Part of a small language model's weights: 10389 steps.
MLP neurons of a small language model. Each row is named by its layer, matrix (down: output weights) and neuron, and shows model dimensions 96-191. Each number is 128 + 32 x the weight over its row's rms, rounded and kept within 0 to 255. A neuron's up and down rows have the sign that makes its largest values positive.
After each neuron's rows, "fires before" lists the tokens most often just after its 100 highest values on Wikipedia text that the model never trained on.

L6.down501 [ 64  78 114 148 182  85 154 151 183 157 185 151 170  79  94  95  94 149  90 144 151 116 113 110 140 179 153  98 120  31 116 116 139 155  85 136 136 192 125 121 148  91 122 119 100 142 112 117  96 105 164 132 126 112 126  87  67 195 139 132 140 151  73 139 137  94 134 169 120 126 175 118 102 148 110 161 213 114 115 142 147  74 114 127 128 141  75 144 160 122 126 143 111 137 115  95]
fires before: "=", "\n", "\n\n"

L4.down450 [134 144 146 145 113 100 110  67 105 142  96 158 137 113  81  76 131 129 140 156 135 133 145 148 201 191 171 146 136  76  82 142  80 126 100 131 107 137 128 159  96 146 129 120  81 125 133 100 107 138 122  66 114 103  95 180 104 149 132 153 181 113 127 122 127 120  82 133 120 138 143 122 145 144  43 144 160 188 199 184 188  83  63  65 140 107 111  69 134 154 110 144 109 104 133 148]
fires before: "s", "t", "S", "m", "ll", "re"

L12.down495 [132 136 131 127  87 182  68 126 147 174 149 165 108 145 145  99 130  91  91 143 152 156 156  91 144 107 134  99 136 174 148 123  72 123 149 106 102  77  87  66 146 166  79 113 181 143  76 130  83 140 124 110  48 122 156 142 131  37 125  85 154 138 134 175 136 171 134 121 175 196  87  69 154 101 120 126 133 190 123 146 131  88 126 119 105 215 130 111 171 117 118 142  97 113 179 146]
fires before: "-"

L5.down11 [157 168 190 130 122  83 132 162 151 150 186 110 158 149 168  80 143 172 117 180 144 133 105 116  71 172 100 106  80 106  92 158 139 133 138 122  98 117 107 112 184 106 120 106 129 164  91 170 145 154 221 136 159 106  97 131 108 107 146 118  92 162 126 155 204 102 194 142 126 155 184 119 131 169 181 159 124 126 138 165 167  86 116 136  99 145 111 143 141 109 126 136  88 113 111 126]
fires before: "="

L6.down502 [142 120 208 154 151 108  92 129 157 146 153 125 131 127  63 170 126 104 135 100 125 174 122 136  94  65 136 145 164  97 137 130 140 100  96 141 108 144 137 132 151 123 158 186 149 150 119  77 138 140 185 136 110  83 130 123  97 129 155 119  78 178  57 167 138 179 157 133  41 213  77 110 118 158 148 190  96 105 153 141 118 126 158 157 195  97 135 149 134 107  52  90 115  62 109  63]
fires before: "\n", "-", " .", "  "

L5.down120 [113 125 148 143 127 228 122 151 143 149  91 143 121 152 119 138 119  98 183 125 119 160 115 123 141 128 106 163 156 165 134 175  76 153 131 101 143 139 124 153 129 138 142 137 119  99 114 138 127 134  55 113 112 149 121 110 146 151 178 102 174 126  58  81 118  58  97 134 149 192 162 127  71 141 131 145 141 150 177  73 143 150  98  85 120 138 118 138  99 112  93 145 134 138 124  75]
fires before: " |", ".", ",", "-", "  ", " third"

L9.down345 [123 117 149 108 122 140 137 108  86 169 119 111 116 111  91  86 149 109 109 156 160 133 123 128 136 127 145 132 111  57 101 125  96 135 168 149 142 114 134 100 135 136 133 108 113 148  60 170  81  95 115 104 110 135 116 136 159  86 134  99 112 103  98 137 145 186 115 107 161 167 136 154 138  93  65 140  98 192  64 157 169 145 114  82 162 178  83 117 116 183 129 107 170 113  78 180]
fires before: "=", "-", "s"

L12.down217 [167 143 178 166 151 118 142 101  57  60 141 127 103 145 122 152 100  81 182 137 151 171 153  72 167  86 104 124 138 126 118 122 202 120 135 166  93  98 130 170 143 110 151  79 155 111 123 169 123 125  76 144 181 115 149 119 118 168 122 123 152 122 134  97 138 119 138 154 118 108 109 149 123 110 119 120 106 128 186 112  97 125 117  97 140 166  76 124 142 133  88 165 151 122  88 111]
fires before: " with", " in", " by", " to"

L6.down331 [114 130 100 104 124 157 120 175 109 171  97 187 100 122  80 107 122 132 122 109 115  97  97 122 137 114 129  96 146  60 163 144 159 114 158 136 207 180 133 108 165 132 143 127 100 112 111  80 109 183  87 101 162 159 133 115  73 120  61 121 106 169 156 109 139  79 144  84 132  82 136 108  67 125 135 108 160 135 123 171 108 133 154 137  87  81  64 111 140  98 151 137 120 148 153 112]
fires before: "-"

L10.down265 [162 155 179 117  90 137 151  67 119 125 147 157 146 121 116 144 175 113  61 120 128 155 130 150 104 127 137 158 135 148  73 130 125 117 139 160 136 132 140 115 104  90 153 127 162 115 160  72 110  52 137 142 145 145 106 107  79 113 110 115 117 107 156  63  82 112 150 104 119 129 129  50 199  83  80 148 163 183  80 150 111 116 102  74 130  74 145 147 123 111 111  80  52 100  55 146]
fires before: "d", "ed", "s", "ing"

L8.down362 [161 172 139 110 151 110 167  95 159 127  92 139 140 101 128 204  89 114 145 122 112 141 151  99  97 119 133 166 122 154 115 141 196 117 103 127 122  95 109 165 160  95 151 109 145 117 112 143 138 115 139 112 103 117 150 185 100 126  75 110 129 140 124 152 148 168 140 172 129 145 133  69  79  96 122 208 109 127 142  99  61 139 137 207  54 104 104  57  75 185 123 168  79  80 123 130]
fires before: "="

L6.down0 [104 128 133 140 107  86 110 156 153 145 164 105 144  72 107 197 168 138 135  71 155 201 131 158 104 112 207 135 102 110 167 106  98  80 172 102  88 143  97  71 122  94 194 200 165 196 121  88 157 142 152 130 121 170 138 147 131 107  86 135 111 134 113 205 141 145 104 129 105 194  95 130  92 149 124 150 149  84 147 132 160 128 165 118 156  98 168 121 157 124 196 176  96 129 102  84]
fires before: "\n", "  ", " BA", "-"

L9.down493 [146  90 148 118 124 140 177  91 165 142 118 112  91 156 152 119 118 139 111 107 136 172 111 152 144  72 197 137 107 129 137 165 142 132 141  93 131 144 124 100 110 138  76 167 170 160 123 154 135 160 132  90  83 155 157 170 139 160 161 118 116 119 155 108  79 202 112 157 118  61 136 111  73 130 141 143  47 212 118  94 136 112 138 122 142 160  88 166  48  89 137 104 118 135 118 140]
fires before: "-", " the", "|"

L10.down198 [164 103 224 117  49 140  77 221 114 132 145 102  79  96  77 137 137 168 161 124 147 190  93 122 144 119 130  88 105 112 165 187 140 124 107 137 112 134 143  84  90 135 127 112 124 112 147 156 147 136 119 138 148 126 120 166 145  95 157 115 197 159 164 117 145 122 126 119 153 147 134  95 101 147 157 144 158  90 142 119 118 114  47 155  71 125  54 187 133 123 114 122  65 165  82 133]
fires before: "s"

L5.down323 [116  98 136 147 151 149 143 166 181 167 127 104 113 177 144  99 161 104 132 152  60 144 164 103 151 143 142  87 109 123 150 170 129 128 106  77 150 124 120 117 121 141  97 147 110 112 122 118  94 170  83 116 154 167  79 161 159 154 100 159 170 156 133 155 127 121  94 167 133 161  80  80  59 125 148 161 168 174 121 136 148 148  95 184 116 103 172 138 122 145 122 167 179 169 120 158]
fires before: " |", " \"", "-", " Ter"

L8.down133 [125 120 150  74 113 155  98 120 123 133 150 157 133 183 192 146 146 107 167 141 114 134 118 114  94 129 151 148 146 156  90 207  99 111 132 115 116 113  96 157 119 118 128 144 117  77 126 120 151 148 131 100 107 164 121 175 135 186 104 171 103 168  66 136  92  89 202 122 110 134 129 156 148 121  96 128 118 113 182 125 145 130 133 156 189 138 103 137  99  91 178 193 154 113 148  97]
fires before: ",", ".", ")", ":", "\n"

L8.down293 [128 168 154 167 139 152  58 145 115 104 140 110 190 118 129 121 128 139 178 158 121 112 111 157 153  98 201  88 100 156 125 155  68 151 127  99 125 133 112  82 152 134  48  62  68  86 103 175 134 111 151 117 117 113 130 144 154 169 107 133 141 154  85 107 108 105 103 171 160 174 111 119 167 111 131 100  87  98 118 189 111  98 122 154 132 150 161 115  97 160 140 153 126 134 129 119]
fires before: "\n", "=", "\n\n"

L6.down160 [165 179 110 131 134 160 148 140  89 104 129 176 160  76 138 146  95 142 119 113 163 153 121  89 130 119 141  97  73 229 151  69 253  73  74 129 133  96 132 111 155 131 137 128 122 144 154 156  80 104 159  96  85  77  98 166 158 132  94 122 170 166 142 118 107 120 135 151 161 154 116 126  70 136  92 149 156  75 137  90 116 140 151 116 176 147 134 144 197 122  88 107  90  99 118 107]
fires before: "=", "The", "In"

L12.down370 [130 148 173 147 157 137  76 114 122 183 116 169 135 133 117 132 123 192 157 142 116 182 123 105 154 165 119 141 149  52 124 149 255  35 142 175 144 106 146 133  83  79 141 157 139 142 139 145 128 123  76  82 141 117 122 124 143 101 152  96 110  92 112 149 150 116 123 161 130 124 108 127 162 137 141  99  76 176  52 119  98 140 150 161 162 157  89 155  79 130 155 148  88  95 133 147]
fires before: " 0", " +", " .", " −", " 2", " —"

L8.down434 [163  93 128 129 167 211 101 170 108  92  97 120 101 160 127 183 122 105 152 153 169 135 103  96 140 126  94 125 147 182 116 139 173 119 167 122 132 157 147 182 113 107 165 214 172 126 123  97 140 119  92 139 138  98 135 158  79 142 125 115 116 175 100 163  73 189 103 149 147  93 135 150 121 122 130 102 137 125 160 165 163 135 164 150 145 135 147 155 117 125 137  24  89  88 134 116]
fires before: "|", "-", "{"

L12.down346 [158 139 167 140  98  84 125  81 149 130 100  62  54 119  98 136 107 146 104 174  87 164 130 149 148 168 106 117 136 132 122 151 127 160 179 127 109 140 175  85 211 108 111 162 170 102 125  56 135 156 147 135  86  58 168 108 162 103  82 119 113  86 184 132 148 137 117 172 103  96 163 130 190 153 103 142 136 138  81 156  64 114 138 176 122  61  96  99 183  49 114 179 104 119 141 111]
fires before: "s"

L9.down509 [ 48  44 109  68 158 180 103 165  89 126 174 130 128 145 176  96  78 133 117  74 118 133 101 137 143 152 139 152 149  82  98 102 143 122 110 148 114 119 101  57 135  51 149 139 175 126 144 153 105 135 190 179 124 115 118 133 104  80 106 134 122 141 142  59 175 110 152 186 172 125 129 141 114  89  90  91 109 113  87  78 149 154 129 154 172 119 190 175 141 180 105 150 112 178 168 121]
fires before: "s"

L8.down163 [ 81 151 104 155 132  87 138 153 191 164  90  94 153 108 159 143 146 111 191 142 109 177 135 103 177 135 128 184 119 114 146 113 216  52 177  82 128 140 100 141 164 118  39  89 134 101  97 121 111 103 180 112  91 166 104 122 122 151 170 134 128 124 130 157 120 111 138 103 148 102 123 149  83  76 131  67 143 154 127 122  80 206 139 186 140 165 114 131 144 102 166 107 195 123 132 137]
fires before: "|", " |", ":", "st"

L5.down56 [171  95 103  95  88  72 135 138 143  96 120  89 114  99 112  96 120 124 143 144 104 101 144 122 139 139 184  93  70 178 150 121 105 157 133  37  64 116 155 124 112 100 150 178 155 173 113 111 112 137  81 145  97  99 108 100 142 106 103  85 102  73  99 178 156  78 156 158  91 131  78 161 114 164 138 133 114 118  91 135 182 154 156 127 142  90 174 171 196  97  92  96 170  84 136 141]
fires before: "-", "\n"

L8.down457 [140 157 128 124 164 124 101 136  83 140 144 135 106 100 129 106  73 122 129 175 178 103 147  97 187 117 125 102  76 104 202  75 176 111 128 110 182 180 128 189 139  98 126 153 147 144 121 144 125 145 116 169 183 155  68 214 105  69 120 102 169 156 103  91 143  89 115 166 118 131 157  59 102 177 103 147 138  91 144 130  77 107 149 162 101  87 116 124 188 144 128 154 116  90 156 127]
fires before: "="

L8.down463 [117  90 112 143 188 190 111 133 196 171 124 137 140 159 166 160 160 161 119  94 194 111 152 154 136 156 111 173  97 139 123 132 148 124 144 136 191 122 137 103 120  82  99 158 131  95 147 164 134 113 150 109  92 141 139 149  81 126 199 177 145 158  88 150 110 137 115 125 113 124 134  62  99 137 146 185 154 162 119  77 115  79 125 123 140 175  83 126 122  91 129 114 145 121  88  91]
fires before: "-", "|"

L12.down479 [172 125  55 194 119 128 107 166 118 102 117 104  99  92 153 172 123 119 144 154  90 114  92 116  60 172 144 133 116 158  97 127 245 123 104 126 150 129 148 120 155 145  81 118  64 156 101 134  62  91 139  73 180  75 152 149 130 170  69 117 149 165 158  94 147 132 168 112 137 185 156 144 126 185 102 157 125 116 197 117 109 151 121 154 142  93 117 167 110  74 123  44 123 126 154 181]
fires before: " |", ".", ";", ":", ","

L8.down177 [148 116 162 111 175 131 169 158 171 115  74 106 111 153 121 188 120 131  94  96 137 166  67 127 139 142 163 152 161  66 124 159 178  97 103 104  90 183  88  99 139  88 107 179 130 136 143 145 122 155 135 178 100 105 125 113 107 140  98 151 103 135 142  97  94 165 149 120 158  76  21 129 101 100 168 105 151 142 129 193 122 125 123 157 101 164 136  72  89 108 186 103 120 148 169  96]
fires before: "-"

L7.down173 [ 70  97 119 155 136 170  98 165 165 107 180 150 150 151 172  80  95 143 113 141 186 126 137 141 158  73 174 142 101 100  86 151 128  90 187 155 112 107 145 173 147 159 160 110 177 130 120 114 167  89 156 129 124  64 118  78 110 125 144 162 191 147 179 118 118 167 128  97 155 169  96 147 152 126  93 150 106 176 184 101 143 144 107  90 162 174 138 143 123  94  70 123  82 190 143 130]
fires before: "s", " to", " the", " that", "ained", "rs"

L6.down440 [ 80 146  92  81 145 158 169  96 186 160 155 149 103 110  82 146  96 203 143  92 176 116 137 101 139 143 167 103 110  94 196 123 170  76 192 143 152  88 139 149 113  87 152 123 123 122 153 159  99 130 151 119  71  87 159 140 106  77 134 118 171  70 140 127 112 116  96 142 215 127  97 146 122 197 132 140  44 152 131 133 178 125 129 146 122 108 127 109 139 101 161 167 120 174  93  85]
fires before: "\n", "-", " January", "  ", " 2"

L8.down3 [139  99 133 131  89 123 150 163 147 178  79  74  80 134 117 122 137 153 154  95 145 173 143 117 158 121 171 140 151 166 128 134 160 129 135 150 128 191 122 182 164 162  95 144 142  83 102  81 122 181 180  98  59  90 171 171  95 175 138  76 126 108 190 143 148 174  77 177 122 109 115 161 135 116 130 179 161 180 101 155 114 118 159 121  97 134  87  98 108 144 106 134 137 125 148 186]
fires before: "-"

L10.down493 [165 156 130 121  98 139 121  54 114 124 102 141  91 141  61 150 138 133 157 143 124 120  63 140 106 116 175 151 143 137 113 147  90 137 196 169 111 144 130 115 190 171 127 176 120 153 166 111 106 137 141  50 133 152  89 112 135 144 137  77 161 149 154 127 115 123 154 106 173 137 159  65 136 117 132 119 126 175 182 139  95  78 134 114 112 107 147 133 146 154 108 158  93  79 119  90]
fires before: "s"

L4.down489 [147  96 131 124 151 139 127 147 125 125 160  66 125 112 138 120 179 171 122 115 126 129 140 176 134  69 181 123  68 114 123  91 111 192 198  55 147 117 160  86 123 110 198 177 183 140 116 111 120 131 137 128 102 144 130 120 173 157 123 121 144 145  89 208 162 175  93 128  98 144 123 164 103 105  60 125 109 144  47 122 138 126 139 156 126 125 152 179 117  63 144 120 112  66 119 141]
fires before: "-", "\n", "  "

L5.down446 [116 124 182 137 105 148  78 169 126  62  85 195  67 128 138 128 168 103 116 123 202  87 117 129  74 182  74  92 144 121 126 102 141  54 100  40  85 174 148 109 109 134 123 141 127 129 152 183 123 137 119 149 183 106 119 177 101 144  99 158 143 127 151  98 146 111 128 119  95 133 100  78 107  51 107  98 120 175 157 122  99 149 139 125 197 158 132 111 111  77 127 144 142 141 160  69]
fires before: "-", " to"

L10.down413 [109 126 146 129 144 175 165 124 118  71 132 104 111 126 128 145 148 188 151  62 157 136 152 116  95 138 142 118 161  78  94 119 255   6 143 143 141 111  89 121 114 106 105 117 167 136 152  97 135 116 123 115  78 103 139 157 104 157 142 123 104 116 113 117 167 135 155 122 124 136 133  88 115  99 127 135 129 101 162 147 106 145 131 141 187  78 144  90  86  71 167 141 208 141 103 118]
fires before: "  ", "\n", " TV"

L7.down253 [128 156 143 142 151 144 119  76 169  96  88 168 145 128 145 119 130 160 157 153 120 168 119 130 130 115 161 107 127 110  76  71 125 124 183 143 165 120 148  37 163 165 107  65  89 150  77 126 147 142  84 132 148 187  70 156 116 113  60 108 135  93 133 169 132 132 147 103 137 167 123 187 107  65 109 173  49 181  98 113 110 117 172 133 126 148 163 155 115  67 141 136 142 174 101 128]
fires before: "s", "t", "re"

L6.down161 [130 159 183  97 122 177 139 137  73 137 133 150  73 112  93 156 102 127  81 123 140 134  61 199  74 106 134 135 129  97 151 102 212  54 139 165 106  73 101 164 163 104  88 120 138 149 106 179  99  68 152 106 140  80 136 147 119  95 102 111 185 133 146 133 114 166 138 136 133  94 155 139 148 105  85 156 153 131  71 145  99  98 136 195 102 114 119  98 178 125 132 117  71 116 114 162]
fires before: "="

L9.down308 [ 95 166 132 131 158 100 129 116 182 209 144 166  97 135 155 109 130 113 105 127 143  94 135 172 138  93 129 112 149 101 184 146  98  76 132 108 135 144 113 127 118 132 103 146  92 131 124 118 120 160 133 165 127 171  91  67 193  30 142  97 145  84 106 162 208 115 149  85 111 150 173 106 172 211 144  76 136  87 133 119  76 118  87  82 203 135 119 126 110 133 144 128 112 193 121  78]
fires before: " the", ":", " |", " to"

L12.down109 [140 156 172 126 148 107  87 170 148 131 126  93 165 171 131 186 142 133 155 153  82 121 112 102 147 108  70 134 120 190 130 154  98 157 190 136 140  96 127 157 167 150 111 189  90 109 134  86 118 133 160  97 100 221 107 141 146 117 158 171 143 156  83 117 121 140  90 123 141 154 109 150  88 104 126 119 156 143 142  98 119 153 178 137 206 117 142 132 134 134 120 173 110  93 139  93]
fires before: " |", ":", ".", ")", " of"

L4.down482 [124  98 154 123 146 150 105 115 200 154 203 156 105 133 147  34 116 145 141  71 101 101 121 173 147 138 147 106 105 110 171  92 140  85 138 134 157 155 102 148 164 150 111 114  92  65 139 132 128 137 112  87 113 171  70 185  95 131 124 152 168 119 107 129 215 153  93 171 129  80 168 146  83 149  77 186 120  87 136 163 107 129 150 192 142 164 116 135 129 135 136 114 182  91 175 182]
fires before: "=", " \\"

L6.down357 [117 120 190 141 114  97 139 154 178 131 173 169 175  50 111 186 138 134 168 154 135 143 119 109  95  91 157  64 150 114 170 160  66 104 141 110  69 162 156  96 178 101 132 160 132 121  93 114 149 127 155 170 106 118 179 102 129 134 132 123 104 169 126 153 150 116 100 151 113 197 106 148 107 153  91 106 100 123 159 126 116 130 171 144 141  98 117 145 168 148 142 195 107  81  79 138]
fires before: "\n", "  ", "-", " |"

L8.down501 [159 117 117 140 110 145  72 144 148 116 158 127 111  98 109  78  70 145 114 155 171 132 135 119  59 138 101 108 115 101 132 128 153 112  96 142 116 137 164 135 130 104 120 186 106 151 119 104 152 173 176 132 135 105 119 155 153 146  67 185 213 140 129 129 123 164 116 153 149 121  86  76 161 151 160 137 147  89 143  91  99 158 118 102 143 127 178 118  92 144 107  90  91 136 106 106]
fires before: "=", ".", " |", "g", "″"

L6.down317 [131 195 131 123 126 108 140  81 117 140 106 160  64  56 184 152 123 134 108 104 163 143 149 174 161 168 122 124  88  65 185 117 160  86 149 138 123 154 125 166 126 124 133 134 150 160 159 132 154  82 186 144 109 126  94 178 133 110  54 118 128 120 107 150  79 157 128 161 110 165 174 170 147  76 108 154  72 103 146  63 154 108 129 165 138 173 142 142 158  75 175 150  62 151  83 117]
fires before: "=", "|"

L12.down42 [ 98  83 123 141 109 131 145 186  40  89 162 160 109 171 134 104 184  93 110 162 182 161 129 125 109 176 126 126 119 146 174 139 112 125 143 171 125  91 162 126 119  42 145  91 117  93 122 143 162 189 102 139  80  97 109 143 142 167 128 166 115  78 148  90 176 155 146 162 140 142 148 157  50 131 111 122 104 131 112  92 122 174 125  78 140 180 115 155 125 108 124 173  96 123 206  76]
fires before: "|", " |"

L7.down410 [126 129  98 148 105 130 181 146 173  63 151 104 169 118 130 154 143 145 118 116 148 121 181 164 151 136 164 181  98  94 176 116  98  95 136 107 144 148 142 124 118 145 127 131 182 111 179 105 116 157  89 121  93 134  95 150 187 175 155 114 142 104 143 107 181 104 144 189 131 118  92 124 123 109 121 116 159 176 170  70  84 192  73 101 124 176 122 135 150 180 119 129  97 142 162 128]
fires before: "|", "-", "  ", "Re", " |"

L10.down186 [107 102 106  81 135  77  91 169 108 111 141 140 132 146 137 113  70  98 146 123  97 155  98 130 175  72 157 112 168  79 107 129  89 139 135 149 123 155 102  63 126 147 121 110 148 119 101  92  91 141 127  86 181 189 147 150  44 156 106 121  98  70 145 125 135  71  97 118 155 173 120 139 102 126 112  97 118 132 187  98 161 138 101 132  69 103  92 188 148  95 161 144 162 149 145 109]
fires before: "\n\n", "s", " life"

L10.down85 [103 108 157 115 102  84 136 190 116 110 216 158 149  95 122 149 133  72 143 102 161 120 110 171 153 119 196 114 199  68 154 148 116 140 113 114 111 122 138 111 154 158 126 117 115 111 177 163 149  93  91 110 121 121 110 137 120 124  69 145 174 151 132 128 123 129 132  92  59 164 124 110 108 114 160 178 108 122 136 127 111 171 113  93 166 177  84  74 153 115 115 106 126 138 140 126]
fires before: " by", " to", " in", " as", " with", " from"

L7.down343 [231  56 116 161 141 174 122 148 103 135 142 167  98 123 105 133  77  92 127 107 127 134 104 122 114 167 139 193 165 113 136 169  92 133 157 211 123 102 115 112 159 141  98 110 136 138 150 127 136  99 121 101 129 203 146 164 143  97 107 136 188  67 177 112 149 198  83  99  85 128 184 117 115  84 143 191 188 125 182  65  68 165 104  98  95 186 128 101  98  70  74 100  71 148 119 108]
fires before: "s"

L6.down491 [ 96 104 160 110 106 150 134 122 113 125 156 201 150 136 131 122 188 153 132 123 137  99 145 136 164 120 141  92 159 141 130 154 122  88 148 170 190  96 104 170 157 150 107 131  96 159 122 128 104  45 124  90 135 135 111  50 114 134  91 137 186  72 127 110 143 167  90 108 154 137 112 142 133 111  86 137 116 133 149 196  99 114 139 130 145 141  91 108 164 110 129 134  80  93  91 121]
fires before: "=", "\n", "  "

L9.down361 [ 46 203  96 116  97  71 136 149  79 214 117 103 149 116 129 161 148 116 142 129 130 127 132 138 139 133 144 140 180 121  99 119 101 107 184  84 114 120 166 102 142 115  91 154 136 164 124 122 151 133 152 115 164 115 131 143 156 114 134 147 130 137 141 158 123 116 177  64  96 130  78 130 118 169 129 163 149  98 123 166 145 157  68 180 152 120  99 126 114 164 101 194 173 155 169 158]
fires before: " |", "|", ":", "ties", "st", "oy"

L4.down202 [140 160  70  81 106 100 111 210 152 138 126 134 148 111 105 169 197 137 155  88 131 112  83 127  90 110 115 116  93 131 155 100 139  90 189  68  88  77 198 151 113 118 157 175 137 142 108 173 112 127 123 138 101 135 144 166 114 137  73 128 130 147  76 113 174 125 125 151 145 211 131 152 144 112 140  84 111 160 124 111 122 155 153 118 104  89  93  82 221 134 199 121 109 105 136 131]
fires before: "  ", "-", ".", " in", "N"

L6.down80 [139 153 121 128  94 149 152 187 133  52 157 161 117  93 145  75 122 184 161 112  91 170 153  59  94 167 124 156 160 103 106 100 110 128 138  98 136  93 151  90 146 131 104  73  83 135 110 122  40  68 112 132 144 104  97 112 151  77 127  77 160 136 182 129 170 157 190 143 130 110 121 146 148 154  89 169 155 160 106 187 134  96 120 160 108 135 128  99  76 153 118 177 107 139 161  97]
fires before: " a", " an", ",", ":", " is"

L6.down211 [156 121 147 129 127 197  99 123 160 209 152 109  93 154 184 190 132 196  99 120 158 120  75 126  53 126 125  95 168 104 123  96 213 100 127 139 114 113 198 143 137  92  53 143 100  96  76 153 156 143 110  97 115  96 119 168 101 157 133 136 105 109 151 134 118 196 123 169 150 118 203 171 122 121 134 147  83 153 127 149 166  72  98 136 142 183 198  79 150 123 117 129 125 131 159 129]
fires before: "-", "\n"

L10.down379 [ 70 139 124 108 141 130 145 130 178 161 134 122 178 136 180 150 139  99 126  67  52 179 116 111 114  66 133 136 144 110 100  81 146  91 115 132 164 108  95 139 150  55 109 114 134 181 145 166 157 128  91 118 119 141  97 131 103 117  83 112 131 173 100  67 143 130 131  74 147 110 134 169 104 100 151  76 129 102 186 124 136  83  84 136 112 159  97 137 147 116 129 141 116 150 199 122]
fires before: " |", ":", ";", ")", "\n", " season"

L4.down355 [124 109  93 137 118  70 122 152 117 167 123 126 134 137 140 162 133 100 152 113  96  99 144 176 123 167  93 101 140 177 121 163 117 123 153 141  73  83 140  88  73 134  92 126 144 117 116 161 212  97 117 171 139 151 103 134 105  76 170 145  95 155 130 151 157 126 144 113 139  90  80 127 113  95 139 143 176  74 106  67 147 164 167 143 162 139  90 142  76 108 161  88 107 106 132 150]
fires before: " |", ":", "=", "\n", " ("

L5.down508 [154 134 104 104 107 101  92 197  86 162 162 128 151  70 180 158  99 150 100 130  88 170  94 192 111 114 141  72 153 133 143 129 237 126 127  57 152 142 139 131 100  96  97  35 123 137 103 144 147 150 101 117 100 108  94 179 120 143 142 125 137 185  81 134 140 119 162 110 197 135 117 115 156  84  99 142 107  46 107 125 160 165 113 152 164 127 151 106  51 100 101 164 104  86 136 109]
fires before: " |", "=", "\n", " in", ":"

L7.down495 [123 131 136 173  80 159 140 151  94 100 113 143 110 120 102 129 195 152 132 165 150  61 147  82  96 168 114 146 199 114 183 144 192 160 145 167 119 105 183 135 158 135  99 139  91  42 172 173 148  77  88 120 159 138 108 126  57 135 179 159 147 128 150  98 133  97 123 159 145 103 110 138 100 172 186 146 109 150 162 114 142 136 112 146 114 163 130 133 159 147 172 121  60 121 150 137]
fires before: "|", " to"

L10.down364 [176 109  76 172 140 138 172 133 149  83 116 123 144 102 160 108 145 156 147  76 111  85 129  98 131 112 151 130 110  71 157  68 255  89  74 113 143 109 117 105 142 140 188 131 135 196  99 107 137  93 143 142 104 124 151 138  75 179 113 125  54 163  88  95 144 183 105 168  89 140 130 157  82  92 148 118 120 134  58 118  98  93 119 137 151 173 133 124  93 157 163 162  73  75 120 173]
fires before: "\n", "  ", " .", " −", " 1"

L9.down201 [135 219 124 141 108 134 128 170 139 156  98 150  67 108 135 154 120 149  86 179 154 140  85 124 136 162 193  99 143 138 151 121 194  92 114 111 171 159  99 121 174  94 151 152 122 202 139 184 147 140  76 156 105  82 170 130 154 148 118 165  50  98 153 115 133 166 118 166 167  95 107 117 138 159 102 142 115  67 103 171 116 169 110 156  84  66 160 106 129 117 164 127 122 116 120 163]
fires before: " |", "\n", " (", ","